{"num_hidden_layers": 11, "hidden_size": 192, "num_attention_heads": 6, "num_key_value_heads": 6, "head_dim": 32, "intermediate_size": 768, "vocab_size": 4096, "hidden_act": "gelu", "norm": "layernorm", "norm_place": "pre", "norm_eps": 1e-05, "positions": "alibi", "qk_norm": false, "attn_scale": 0.177, "bias": "all", "tie_word_embeddings": true, "parallel_block": false, "init": "normal", "init_std_qkv": 0.0401, "init_std_o": 0.0497, "init_std_up": 0.0573, "init_std_down": 0.0573, "optimizer": "muon_hyperball", "learning_rate": 0.00404, "lr_mult_qkv": 0.5, "lr_mult_up": 1.11, "beta1": 0.95, "lr_head": 0.00436, "max_grad_norm": 1.0, "warmup_steps": 200, "schedule": "wsd", "decay_fraction": 1.0, "decay_shape": "linear", "final_lr_fraction": 0.1, "batch_tokens": 16384, "max_seq_len": 128, "doc_mask": false, "train_tokens": 129200000, "max_steps": 7886, "dataset": "wikipedia_en"}
MLP neurons of a small language model. Each row is named by its layer, matrix (up: input weights) and neuron, and shows model dimensions 0-191. Each number is 128 + 32 x the weight over its row's rms, rounded and kept within 0 to 255. Numbers have three digits each.
After each neuron's rows, "fires on" lists the tokens most often at its 100 highest values on Wikipedia text that the model never trained on. A number after a token or word is its count.

L5.up137:088153093139096189093153151067151150153128140156169131154127164162102096183169100179144130157124118126148126145053091088155132088151131111109106077182154128120094135127136106114149054159158109146122190163153114025163129146129111114189223141117066098116122130113111131154088128106113150125154164104195117073132107157069085096097128107142110171086117128151147114190114088107177159129072086193126166142148117088123143155149102137164108127123133123113137138159140068117157174069107131106222118126159145168118141177129077137117146161110143165115095087138082154138136145120095159104
fires on: " is" 45, "–" 7, "ze" 6, "." 4

L6.up326:114129128101146125156107089134164158199106122125152165115100097110121129134093126150107138135140116140161084140113118103102172154124171098171131079090137177197096149157191101214177164116069195113106084161116171142184139145102060034143104114130145129129141115117122180129103135133088154168152110148149137138119102160125146171121113160093141112124153151154132087146130083100209157120085136109103123108114071144115122128097169135115142123099164145078108119151162053101150088121107160062196140150156138064155155086117137108132139084115180103194091081168115113164164055100177128116
fires on: " par" 23, "n" 13, " laun" 6, "g" 5, " and" 4, "gr" 4

L6.up259:137180158109104092093107118114134132100153085099095132116110133115100157120133113193156180121116101198126141055133070077179153171219114148149124146177154156092102131142183168161134132152142149188125140184104155070119098081112109131135155194128137127123128092144112184152167143133117164094119098175131132118120129152050034165113146126144124144087150127097151143121140118147108152164138178092140117114103161075120055132136106129124120165130138138085135091065124115116162060163128120086082075148114145097134101072176149125092155127107118106167080137140141097140126058071090155065
fires on: " B" 56, " b" 14, "b" 10, " ass" 5, " sent" 5, " Bl" 5

L6.up290:117173195134133141118154155086107127117170062149166158092143148160115080126120156095163127090175136146155094158096070183124111142093059172114122141122154104122117144183121063131111104116097108113147130134135090190111130146068115198128161171109148126140158151146121105156110089158087122087174142122155134122098154169110152096123134133173146087165121103150152041169190097118160165115170086149087095140130197120172182110093107112169089099079183129101080094162077158152127136111122084120121141129176144128167098174154139063120070112140136090142110101129172116136142141079062135056
fires on: "." 29, "–" 17, "18" 9, "s" 5, " may" 4, "17" 4

L2.up511:110132184121088110150117175106095201181141134125133120114125074098141132135145092203160134104144096130083124092114141163114105111114075170107062163104095146136191178161124118109148111094156141108117144151113082104097115119146107137111139161082148173199092123128152108150159144073118156117146120163112206120113161154171133116127127163088107085120093163197192124181183169140152033123151106145054076141190166124148116127108126143115140122113113108120158080132147124091097154150134129099076147162094155097035167109100091121111152113133131159177132113073152098137156088196123156151
fires on: " |" 26, "p" 12, "qu" 10, "," 8, "t" 6

L2.up383:146167165109109173160135235138110164108157114068108144126083090142124064129172154119109137088142172109153128100137189101137148126162102097065107085113165161063177163090101133082162095143118110144178133189130116105159173127073059104101150153183172154041106151110110116160146129141198118153122126118158105153137169162144087150142164104129099099087139111144122134089105095092100124150138142154141135088165127160135109069108092118131178129123163116147090115115156133118096153097130141097124120120136129062082091112100108076101097088099139222124159096134080202175118117137110138158
fires on: "'s" 19, "'" 18, ")" 12, " ===" 8, ":" 7, "===" 6

L6.up297:179099102155176085134118139106148119141168129138172161119145124113107105158073156154171221160222127119130135122086116102176103143115110093118111160114090147182119151110187093099121127107119080162104130122116120142124043161151133144138174130130226154126110194102141146087100107091115117077137098146136157126188172156113174134113096084154108111130112179163091150170155101153139137111165097134084145135134203118118111128118049131151163132171112038148146129183139142137109137104088071105099119110094143086164116136129086058093105174070121166104132131089129094154124122159087158124
fires on: " L" 58, "es" 8, "h" 7, " Mass" 7, "he" 6, " Z" 4

L7.up676:138119132164146133121101073139171144163144152059142177029154122172123112135149115159111158139153094173149150141118144125124142161195103054034137135133110115129079082122093149145155156101149096145131147151117112148193126144090167135105126167121102139104102088093083146136137139114141141079143155117105134182122062086114119127078172133189096169152141114134153144133150114138120188086118151094112084182127196113141178145138134132167169131142109143082154080187121121146157112202131174050171064102139110185196124127174128166106096138143070098124109118068137094100097133112122120112
fires on: " R" 56, "w" 7, " to" 4

L2.up495:127079105136128138162155128153092115070219067126129122104186096109090126143124124095118118133093118141141142106106138095151064171155082074139165046145098165118121153096109124086115152116086149136184127132181153102069133140153114137069075083123183171069072161114104124088159149144097118122128134108134111142119136141111110148160106168125120148103162124098176137064147101177158195104150090153121162146174133122192187122130133088109112128145147069125152159165122108146176063121101173151094132175102117103151119116052099150195084149104061133163121114164129121119157068179108114121
fires on: "am" 16, "er" 12, "us" 10, "um" 8, "b" 5

L7.up330:151103153096113113100207114134190132145097141101105163127163138104165113086082142155163084096117111137094166128124098179104113125097156117152120100091060105088151154119128142119119137114146134151151078144102113118156141069187107114072176130165067098099113146132135148133153103111109128139113116101080136165105105133154204102078060119119130162121104168117126079120151124157117081114088118075125220113170087119189218103133110098092126159110128080163129165160161134150118131144202138096182060121185138146102147144120133105111141158147112099141059138133154156160142081217189101147
fires on: " r" 14, " De" 12, " de" 10, "°" 10, " p" 7, " pe" 6

L2.up86:083177059172146121127142171059128162139083110145148164120121118115126104095083137102116121109162110103143063169131105135170145107109156151112162114071095080113078154121128106090111180073197150137181070102078127147097116072119146119159114072172177096164094109125148097120153109085120083149155060134130133095155084168106105142107097214154120123094143121112132163139148092063139173127152148177204131099164084155160095135097156096199122149095186106110159116135148159131072154125144071150156113099164156085109088156088178123076125123105135126115118151135097090147134083141148130148
fires on: "-" 35, " mid" 7, " is" 5, " Saint" 5

L7.up653:127149108107123101073163086132116109128143115119192084134125159069103123107092149143147148070120101124070145108095170137073085121156124136112158149094152102118155106118112111204129122137124155075096181149126153155134125163202130164128165024126138145165116148126143109117100148153110145169143082117160136136131183133151149092152212132091142106066091139154142149156124130111053088128124171129087080194080177104154148176152063160190079091118075145090124096099091090129175125132158107121125143164076150110149136123154079166104160156130075133137138137147094134116230143134152107121
fires on: " to" 19, "'s" 13, "ly" 7, " Ch" 6, " had" 5, "sp" 5

L2.up669:111120102187139154126175162168141192166130179160107134146086111091137187112170126109148159128077159127156115155195129161130161145097119162155108124155172125147133139139132130175089121098124087121090128194130152144116170116127131096144128172144109107190126105095164114078119120185152173169106117109116114144101147062158155118121176109158099149076074107118079093121108101098090148145130142107072038112138122087096173058120191148115087078121118156169142114150101100113113114086127076190120094088125110107095146126133209109121222195132110131133094118140170074092140145127113066132
fires on: "ust" 38, "-" 32, "," 9, "uc" 4

L7.up529:139113159170098154156134180125135133098138160115099115115173146123115144136101124109122115127118142137130126097081143145116083145144102100086153142161115148104164154102108083111078131115151188135141088099111084137106104131171086155095111191161178104147095103112137199122141047119163178166139164184064122104191063145134122115105162092085129133131129170147182064159070115091086129138173185123140096138146155162103092083075137122110151187145178163109123086109130160117176024125172102146161114133110129200172070095121117099113098148174127134089148143156131099136172192133161063132
fires on: "t" 19, " –" 8, "ast" 7, " well" 7, " also" 7, "at" 6

L2.up308:110070119141042101126162138078111102110077127161105129081169128101074086164126204062121211110102142096143139122076098154098142116145082184116134086147104131157089114152136129165109113174165112176151119113126114086149181109093125130144095113105114155099136140068099158147169143171132140155132120126182117082096126102142119127140159170145099154136113073113146153135120134106208076096131147055117138154120175166170105121144148123091146111077118097086134155088109220078108131107172105107108143148116099089204141133137125103145143117192106070128133108161198117195122169145139130151
fires on: "om" 15, " init" 12, "em" 11, "\n" 10, "ig" 8, "all" 8

L5.up450:113121123144188118097095096142166151134123147103109190164112102114169111064158148159125214129155123120119132123072173130138103179111096107059134147104102130128134094128112085112197116092124112102126127144114159058146161159153123132138152171148161118138105165150146154159163047169129193065102190118147147108141200147194151115142141117129126086145092161155195110154126117134123164124105143099189160137148116083092120058146053112152133143120154139098130101049146212128146126194078171097119144110127120118080089146118120099127079087123083135088099125168160094131109087113097114134
fires on: " L" 36, "els" 6, " not" 5, "ers" 5, " to" 4

L5.up718:106139116107126166108124155137114126122109152131102118118157136108123173170166183125145134101171114101066168132205168122158167177055164128089088088108113124105138148121155171163156148135084189154119126136133087039087106169141126111091145145141089079125121099073158184165187130155142105204147130142098164056159167105179172174121133110180119168080135165138104132144165205086136073113094099107195115141128127137107087141079158119107123143106124129096137159115174154142099162121078101118151164110153112134182109204138163108138149139164072079138118095129168093121135154133087174118
fires on: "\n" 41, "0" 6, "00" 5, "7" 5

L2.up562:080088177092101125160153080150061102138062067104131158146135063111126132141141064170123146123087103159104145147109126153086138144123138125159094110079123156056096154140090119163150131155080131140073135139085126194196162151146136147102110114117107130126122148142134152084161115216148140174184125173135162149156041122122100137124124161129176130086136093145105112092169075130180122121146143150139118130112143138161168117157106161116127144115149072166134094143114123122130125124130146171107198140142080136070143064094038087105160111116147065096053132112153147140144138107193178108
fires on: "." 26, " player" 18, " prom" 8, " compet" 7, "man" 5, " manag" 5

L7.up459:135137139115141055163151160111148143173108163142137065081094099067139112107159096138183120156188142112207091090150096110090108164126116116184139134086141148153192126190118079171156117051118167106066140099134079152112140128111165101063122120125139111144153216102159142123174069133167192092123105128183143167132135089110083163162125139098204146090083082085070108086116125136176159176098083114085144142145115138155164153124154158113115150116113138124161117095147075133106105081107163119138126145141146069145073147147100090095131119174110103088148172115146118158126124140131127138
fires on: " P" 45, " ex" 16, "or" 6, " |" 5, " S" 5

L2.up679:063083137129113194197121088110140086118123131126133082162103101138095116164128090132118074115159078167091165116147109085132162149118090170137054092125139203183119101111166172205088170155158115126156130164127090101143132112112120105143126102153142122132056099150113097142184124191167129098116162102119171105083131134068135160096127087080091116049108122126100135131107119147139133096197131114095110167164118149169063127149085148163107131103095093063131111143175099095105146158067135179091147193127086154112154083090135125122129099074157136172120112123152104124149117161131188115
fires on: "eg" 13, "inc" 12, " beg" 9, "1" 9, "2" 7

L7.up364:082109119149092128128137042115111138187093149135158052074099144126102117174098116159159164125142170189072152167139098108105167067140122132109078129127130090149159161082209123160183126131162096157123127158108161131184167138110136151172164122112100172083136135134131161192126056077152142120112150087125172144149160150164111104131130103176078109109129126074165164121111093076078154139097139127151115127146142113102137142113148137201135160131122073133171203136070111133168180160121149161078070133092126155143102171102097107056155141080115104093119088119100177134149115117105120103
fires on: " I" 25, ")" 16, " (" 5, "I" 4

L6.up565:173187159167128131107133133052122161091091088097090157157114125127162108173116167133106115124165063112117087157150128113097142146078032220114120132115063113151113132174129192129097173167078080143170150152104096160174082068143089090075159154125119140031133148159142169165159113119172093119126129160110151158151119109181152131112122148134085085198085120087108180120158107147131111128095105172097126091136129142143132143069096137122081097156166078120166180092151152180074074101132103143129123153123121143156077158084170170140114148145121124129133108111133129136113130113136108137
fires on: ")" 25, "″" 13, "ö" 8, "c" 7, "E" 5, "am" 4

L5.up148:181151111111091127132122132123157118152142094117116093183124106067113167150134145101105125092174118093141093122087156110191092118149136096174125147190164190105121125100117121158119172178155090143115068112147065117054170146148086107139102141130159102197179133092139137155132087162112145153130093108132111111093080109032068177123144125197165098130110114183157131167076146150142123076150140153125142103110112097151184135131152137122168097122159104119090134105083129143123035134160098121131113138093157125093093143113148204110100124138103103113139024136176125108182133130156074164
fires on: " of" 27, " later" 13, " Per" 9, "-" 8, " more" 5

L2.up285:096167166041147124107167165117145174143072169111130149120163090111107111157095157129139121077122109136133117126103182136098193157164161153118112170124087143117077184217139134093120131156132163110109124119094076152092149102112185146102153157160088091140145153060118141099132176134135147103102149124133175091135136108133113136146074101089122108144107155148183197087108124069109126100125174143094140123170090131134155160065109195126099139124102134149119137127121137117116077143126144084085103129108164164060087060164107153107120054173121149075058199125102178155120109127181127106
fires on: "\n" 50, " =" 22, " a" 16, " pl" 6

L2.up304:145114159183054118137135128116134123118137153127138083063159166098097141154108177124075174139118115106090186117126130162127122091148099079155166096106181199108131194174091153104138135126132117123100148100150149063131137167153126164128091121119114071076070134087123150075086074200166102069147135112139110132179126125159155067088171138155137072102109102157146106125146144124176103091107120081137164123163107097173165138080104098171109166120085145130147137133131108176108180156116098099088111128207082190121155106149112122168170051102124115202135138118108090133135086106112145147
fires on: " prom" 19, "em" 9, " cle" 8, "l" 5, " fin" 5, " Ed" 5

L2.up83:139115107094105128127147171090143072185032154143146119116095121161132124126102156088154093141118096163100134125156122112124139138172127117111124102103117108089152127148126156147102115095134117091109082140078150126131155120089083179133162181142098169111092148110062076134085215155150121125149129145141140151089194145152095075063105102125128123101129157104099122138141136126110114172144175203173082145109117024101129078162107067100188095134094142145071133061118170169174100125115085168129142109126165118199134103125147135162151102155190146158079134096174133109180088107084097132
fires on: "ft" 13, "il" 11, "at" 8, "3" 8, "6" 8, "and" 7

L5.up435:099088103107146118137158095102119109099084113135148058100127073147102167173137097160146126071091140108128124141124169167136136135179148066170147049079132081122107095117137173121155105102116132148180075131105159170122057160128092080139093068115099114147141131162108140165126073154138151079102158160068074169182132192149156198167146168164190110125066171094094171167093161083150093075120151187155122164117144189161142144093125153145110106073072140115099134114125139176164122125093138169152169159156079123082117123124136105113125125113115078101141139123096094167121108101114144123
fires on: "\n" 46, "'s" 11, "ics" 6, " World" 5, " The" 4, " U" 4

L5.up646:152105153158119053174074117092111133090135092121078123136200135146177099102138129141163056119113084117121138108186078159180134094101142088166133148157134097118103159062094121069116096094108140110143097136104108096184128128118140160164133068077143126157153131119190157154061075094182077149049113074165142137115171158152101138097140156126048149110082137081141121105108169133222103105119124134085131175145134180110140092113151120175113128113162135124067131133089136173147121111113090112132082131107115131102124149167166128084114128163086119105157177158128127105071168127130101094
fires on: "om" 13, "ing" 13, "am" 8, "ans" 7, " support" 7, "s" 5

L5.up763:034141112118116149162146128103137089146078148177113148125111130119144145122166094076083128133104141101129112116142115184185122070127102129068113131168083132173085140134143124079064110089122114193167108139086153136093196169138196169139198109136114097149120146132162083116118111137174184138119133132068147150143133085108150172145119127088166137172135163120126157179124125103196109130112166121114122155111119104102111126118143127194163166145124132070147193013145117129095146164064136136153097138112105106107137123127181159126129130141065119054169089073114144158162126142146186112
fires on: " the" 63, "The" 10, " The" 8, ":" 5

L2.up750:106143132168082123129079167160125130199134106071154134108220151135141115168124149124138094116131148093084093102152122135159168131137126121086153162078118148103106159132072083115107127124128176124144110071197148100071118195164161155095136125168133166163101140170120099180124099180126161104082135108101130152147101100080126126152130162135128191055065118126099125130084082128146141097128154126193175176144096084120128115198146127096081108157145132139106123134110123172156108185152083104136110093086111088130163115115045074082136103082113062103093176069108118121164144129114085124
fires on: "-" 30, " short" 11, " single" 5, " two" 5, " well" 5

L6.up679:120098126153107173098100138128168178160062231119159101101102098170099181124131141109145114187136089027129093158115150109133134131148142077151096156104188090144098142110109102120148140156154118111108134135078135184133138149102121101109155164109123114129132161165109122151124120137066153118135123144172138109173141150120146137115150098082164035128055097144128131172164097138111103130123100098181070129161126153119134102171103155133115112124083141078098187098129170158125191166124062120093107088164117125153131132131164170110188104065114166160192133102087163167146203148108114180
fires on: " d" 53, " cond" 9, " rev" 4, " L" 4

L2.up542:117131114130146121107086202080096172177095179135153100094126068092156103105145052126158181155164112120075109148136147170138099170186120098182134114206136127143153173150110143112103130110102165128146148179088172127101134101125119136129133147074132098160126095149126136184141148143152117099124097103179121157110102117114177136103107122116110129104108187089053071177131094128072113169069147117081117115162073071129126136138091197077129144196104138130048068093131087142048113139132146118140130122147166100190146133117084122107095134105141160133156137106095162133128132080090128180
fires on: "\n" 30, "," 20, " as" 15, "'s" 10, " or" 8, " including" 6

L5.up512:119136077118097152143078205139149147172116158121151152092042147176152140101102097165160190122140103051100083143160180143141098113118140099118056113092136092121123209158029158139112121114126145101105110154051150098191146143110114103092139090114117152102154069146161123153146130091091183132161166140132180090122134147174094175122195135076122167166163136146142157149125137162167133093122119191163156179111176132106116125159112130124132101204123128170130106117176134118138124116128136095123141117093131113055166148119124136112115114145089037124157164124123157112157127170123145151
fires on: " T" 50, " W" 27, " w" 11, " f" 7

L6.up357:078092062133081125193149127120156147197110126102178121122093146103130121083128107157188119143120106120090101172095146152081124129135168144149129113144133140151153143057135094152074073148128146107088107154103124117167102161149179086169109078152109096200099154211099140135110096139178127139113066147109164177159130196160119120133118141156128061127077122105123151114151104078148125112159125148132084113132156055163159083161123104140128114066089105142141090111099115122173043123150110103159107138097169090097096146099099082183141104098173150068082145125094112141175138173088166111
fires on: " R" 21, " P" 15, " 7" 9, " won" 5

L2.up105:115155203141079120112090133116143180047149109081123081175189040122182184144136134109121143138120075107129104148164079168095125180145123125111132082160148148138124133090108074161098138070142162088146133093148127112121148119068087134141067133133157145103132129117083106116123123114117148070143137189129115148139189146166143145155078085108146124133132125136067111122130075137112178147122062142062061054180115161168123122096135104111157161176128093140074110147126111140162089130125097079144091143133145135099142089122159143130180146072179150136133151141106067130124084079088080108
fires on: "l" 27, "gr" 7, "br" 7, "|---|---|---|---" 6, " ren" 5

L5.up523:127152148131123118148146146088127168039120145121200136131138142108117109088151136109194133147188124092184071145103131194163141121184100138100103122115147184121142097154090094117109190196094167150130139185127128106123082176113053089124111143099114149104103085123110133117146135184117166174125156159144136144077143145168113143064135147125126132144114169108092076113157169120148120079119120176119124095117114091126136132158114170120165046099155131148141143107120085074101098103104150113072120149119180129101141128100113111179127103115125054102148129075088031156139184076097185088
fires on: " f" 29, "ag" 13, "gar" 4, "vers" 4, " Jos" 4

L2.up175:111082162082092186088107105106085194178147132176149135119120115109126183116112128149186150191085116161092117131171165084122140090128099110098091148128132099139058061120125087090130150125150130154142085143144123137115103159151198077103165103097122124118116136150160137190142142151127127122107146106137113123129120140140091158073133135144116127104116178112189122123180071070143183185112110145095128110164090137159164148127093179166100127116094102092197149143101156118123140137117179027159129105160127095139105141158070230062123146147148149161054126146138144075114137164120118155
fires on: "z" 22, "st" 13, "d" 8, "m" 6, "ter" 4, "n" 4

L7.up224:146104172118183201093065126104149110093130075055113074202137100105121176066105154102152143102085143107080129120097121169092085081108107126129119076152114154109088215136137144133119196200131108072151111117104135089148112189133144123147137190141200118080136167104133149094120174171124167124121134121152135130152167125116157110126155133082103175101154094077121089134140108125072185064125112154109114166139173120108176113148155120114127146181085175163142131126138159147096088130104127150122125105173145149113186088163161130157075118118153126098160170093144136181158125115164135076
fires on: " O" 23, "in" 9, " in" 9, "20" 8, " 1" 7, " U" 5

L5.up556:136125093074124120024107147150119096113177119115138104143122121135171179145136107128138140141096126096062120151132144141141120151184103200055143044126184086188118139134114115132092130151098146088118163172131145133173086079105159129159121138087129142155177134133059170111157104164129107127138151113182125153133123146168095125076150122093094130129123138160180096095182074091155138165095161134119193111160170114123057165136102126097166134103111062148150078129118079113092104115215140101156189137180114176128100146108151166158147130138140138161139088104172140188126131170092121089
fires on: "it" 23, "t" 12, "-" 7, " set" 6, " and" 6, "el" 6

L5.up199:122089084146138132125146141133150200142084155112126115107131099140129173139124133148094175190167106117140152105121128140158063113143136104096103150068105096175129161160139125135144204230164147179148116191107065127102168119178104122116123094146146108125096179146171179083171111154177075166073110114096121149128126155079151132030098146118178169141137126125125083178079140088116140101121142119108139123141124113139125155123095144139120139128071119092159167112097153175110141125112156102087127138114126145101080171079171058096096148137073159123127154142085155161234078117107108124
fires on: " the" 36, " both" 12, " |" 7, "N" 4

L5.up644:148200120116141138134148065165145139100124119158125160143060075159141143123105130169169137108143105111147111143124137130119053107144086117105229087119149130110160102125174178138140138125083157129158127197114113093169086099111158096114129140054134118148119071137121084089131175186109105160118152173120104119137092124062100122106126132086136091118076113209158116114141092131038141108078110115118172133100125131145168092089120129089175091133120123126168081126083141090110110193132110117178099117127150087102160152160077097088105175143172124130104181171103127201143096184090140094
fires on: "'s" 28, " and" 13, "e" 9, "ri" 6

L2.up629:133148133144096114143151135087058121049075104115094075128131190070142087124103097161054075123169080127145137162150175120157071145119150079091137111119068103085157107114183148065088134100132109137127082120152159160093166130121160127137131138144147109142180120111091165185094146101144131113112081137105183109161097144180175142136114080096084109122093139136108157150139139095142088129076143096146111114131096157125135112189148195125096151200127182101127200139159122165125138131075117130070140142143163166104158108125109069099138108172126104136133229125138205113149132124128156141
fires on: "ey" 21, "p" 12, "ong" 10, "om" 8, "\n" 8, "ew" 7

L2.up169:157103145202133137140151136150186117138110140096110158117058119156134082162119149099134123093147120158190127124169145081189161123138170122099103123192099157124152073101089176154153126116086158101152132135133116168067145154155180108134082142178172091110144109121148084103057156173155132111126050140165138171150145110111134115139144085176094135148139078116141127128141101131157111155161191163111050121066162085126148112120095134133100131104140120102079124103124134150061119088178135092154131204128126126179082198093075122159132193094172113120127131118106080158181084065126129140
fires on: "'" 27, ":" 22, "us" 7, "a" 5, "'," 4

L7.up460:124166155103118136132109099213168159155153145142154072186122091148104142104063134154199140122168133119098116093093137148115152150091176122151110145079160132098124111136143154123139112169126152156130124158160089068132166175120091112140111117135103155151182119161071147079173080125097077145076077118116122132082128118118121111145210107170116123048102096126115177127137176124081121100041097130144126149134183065091153129147190161130089099089125091110089124085158088109160120184127179149099108096130125087155114149134108179063108146118118112142130143147202185116113098146145179087
fires on: "ed" 24, " announced" 12, "ated" 6, " said" 6, "ted" 5